python train.py --n_layer=12 --d_model=192 --n_head=3 --n_kv_head=1 --head_dim=64 --d_mlp=512 --vocab_size=8192 --activation="swiglu" --norm="rmsnorm" --norm_place="pre" --norm_eps=1e-05 --positions="rope" --rope_base=7170.0 --rope_fraction=1.0 --qk_norm=true --attn_scale=0.125 --bias="none" --tie_embeddings=false --parallel_block=false --init="orth" --init_std_qkv=0.0625 --init_std_o=0.0128 --init_std_up=0.0625 --init_std_down=0.0128 --optimizer="muon_variant" --lr=0.00303 --lr_mult_o=2.0 --beta1=0.93 --lr_head=0.00504 --warmup_steps=62 --schedule="wsd" --decay_fraction=0.574 --decay_shape="linear" --final_lr_fraction=0.0 --batch_tokens=[8192, 16384, 32768] --seq_len=1024 --doc_mask=true --train_tokens=109300000 --steps=5812 --dataset="wikipedia_en"
MLP neurons of a small language model. Each row is named by its layer, matrix (gate and up: input weights) and neuron, and shows model dimensions 80-175. Each number is 500 + 40 x the weight over its row's rms, rounded and kept within 0 to 999. Numbers have three digits each. A neuron's up and down rows have the sign that makes its largest values positive.
After each neuron's rows, "fires after" lists the tokens most often just before its 100 highest values on Wikipedia text that the model never trained on.

L6.gate369:562518532470528475451499494439513544592522520492486518450519492494499529602453499553473509459471519505494527498424494478505517515572432519534521519444550499535489468427533443532455464520553511468594519469488531470524510509494524513490464521465529569509496534457490538513470424537498539450
L6.up369:556498511480575457486515457430458487523502507518481408541546490544496459505457464459490446447512529520509513449500497470544486531465496491575455580440480459429449561453582481545510497481528491528510533451479440605486472530478484548527519487505471517489557498426501478453458477456551547436
fires after: "\n\n", "\n", ". ", "Pos ", "Rank "

L9.gate467:490553516481460445493399493502545524512559525503553502538425403482505481534537546497499530500475513513411563462500509549544505526504443479467541543456478417500528437516497507529448513502514540510449486517488521481431483556519533452488610473491487461490459491494454465532453459491416509486
L9.up467:517534615467453516418522536506510571490496514480436470500453546514433521608467527464489537430522515437491521450550562427513449480491519476468447556500509522477492450484535516525488559448470549577526496431501513494508480511505452448426531513488465479542518505503486524501466558507443452522
fires after: "| ", "\n\n", "the ", "\n", "a ", "s"

L9.gate483:545461556524492497479436505558529459517506468505498494493507464480454498547568493490538432532483435438434537488429451450476532520538478454479474555544501485585415490535538541518506515561522572452513509475467515531484458522573417472523522502479451495482476570533513557551485485442459407483
L9.up483:494516504511547498497508521517508534471529529475599510453543508448517570478544496547539539401471501543536441490473500470454457577471461524508478447522551543497475497515428467528489485456542515575493490510580516493442541523446526431483444511542546414508489499482436573527517507492452458464
fires after: ",", "the ", "a ", "| ", "from "

L4.gate16:479498526474481482511535487493533505513483445628534538532471496495504525418517506412481536496527448505517488494486428513510505563519541515522478483458473461481462527510502475443457578508472554509440481509449478552439504545536557486482494525506574458475492478516401478495481489515502507505
L4.up16:463516482455436483407551530486468524488563478464564489544456535440469483514539537530480417496515454405523517513528584521491517501614493460466528509477522493489475510535554515526563468527492456550526454541485503528510556537539500497497497555506523450567500504454471484507510481505563485533
fires after: "V", "J", "R", "d", "U"

L5.gate95:462514538473470492556429490513514533466470470537528460547454455536445459461556473571486474575511515456517475516532509493467486496503463536420507543489449494533525592533505471552464447561485490464506545501395464498516494419544552408571487568514432442503486464437536514545485496477486541543
L5.up95:482469479485417471493453552528570503534503475535540563526470412500525540505489478446454518518479462475577538505491564405527546545487473493497477540476459465506500446459478451408436519479490514494536538463477603567547461473524562438508546509458485430551504552479500512526493509526449510537
fires after: "| ", "5", "2", "1", "==", "4"

L5.gate113:478484513450480558557468542536503532539458528527480467523473501469460489518467463510513520539512457521471573406535501552488489541429507548532468418480481492543559510433485592465483513523461522538444513518435487488492432456510562507487498579476480545499493557423524476494474523456494509496
L5.up113:479531492508512430504536512466495574555536561519532493435466509483495472524580466522472588577551493522522548496538537523490490544475516525548400403490492551493499468545494546468539509496442498489463505494499494517571561517446560504487498572573479487504550573469521446498499500504509499526
fires after: "V", "Dor", "R", "Website", "F", "v"

L5.gate457:489495599463565482447429462433464464485442484524518502445510441558509429502500525500536471476534527548458485491516476478512514508470462531492539539518496444439436494486543499488453436470552444497541526512476455529535439542497526496587484527497451442494502468541497559550539484513490499451
L5.up457:491510454506492473478476458538479489549511522510487431595496509544520511503440476404455431500486592477479512541522450502515575516422472471538468502484527472454552562482505534541473452484505548431489507427487412519459561536510591505574536450514456516478521535510472445470543505457516541455
fires after: "2", "1", "0"

L4.gate319:473463570497484503453455516600524528553482504458512528423511482464517414440462590498535565548461499532513508489540483430497460453484519453500519508462493488603497478546531520517461498507484453424520509487538527454509525452517487516514510560483540472568537493546505480487572526470550500421
L4.up319:528525450530548470573399445522511462493508532551476507464495568505555511475594504514519512499457538528473474505476462539500495458556525482444435534562558543459450512447518443522549436412436520491482525458553539523522572551466503503499504536453494535518526478575526520497498538598511517523
fires after: "\n\n", "the ", ". ", "S", "The ", "Clade"

L6.gate307:516459497512509468542510584501496477446501493453516470473443461490524493479450533544454389465443477458529556492508453532515493450607456510498531525454503350535486497408539477527531598555462525547454485491488506513422526518545419460501445513504517487537457502455531480535496485470477539490
L6.up307:479462473489467484503528490466391482454497469544500543561497419541468532528521446492546500430514506465564549470495512514462425461450460510449459511446534575446489468496344508563562456482467543470508499467497460457397486509460515508526496518580542601513452503507488443556534495438495481487
fires after: "MF ", "1 ", " ", "DF ", "2 ", ". "

L9.gate67:515493428573554524510535482481529578506477556527439468404484504454561456539481511442448454509447509498472543457479456484437455533517436439503542499541490479520451525432562494534509485569509509395498448510528519473485539483471504574502500551538552532523531528507506452505529432590479488509
L9.up67:508494494548554514538465523422540499538511493537548511541528474507556504550537422518470470475529530509541499541491468511503499457517479565495450585541517512500444552488507486484599497513511514510486475385414572559522498471508540528535561580530460485479553527424464478537481405468501521521
fires after: " ", "\n", "\n\n", ". ", "Pos ", "Date "

L9.gate10:544533475448474542500504524517518491495487424481517511479548490483502504561544484489487497504577540388451463478555507485543447555482539566452600552485517445411489500522484489411541513489532503546531463476442535521482529533507425504535463513492487513447592460526461498501504518487507520472
L9.up10:463457479504478483480519514427542507423462519519538538438493492558526478459468437499458527470492540443513476506416469525489462456505438503497461494476480486481577505509499474488531517480511534456521503507451485558579529477478518505528481509532442539467518516513483477615490529501571503484
fires after: "–", "- ", "-"

L9.gate150:452499521552511512463471484439533479487507489480530510417502466446418526556520496469484473461450484492452531486508519487486525541471550507469602458463513525563504500505544519469539468461512510414439466545462527521515490474551521481510521475540512513483560490515541516538542524539485496522
L9.up150:439441466502549520479535516473528465474540523457451462484504439523507530464554502501573501453519553492517507491557450535488503539437490545479396508518546506488462463504524473491516516501475596522577530541487487485469442519563481464492525497501548486447500533556476451523471509392483522512
fires after: "a ", "the ", "-", "of "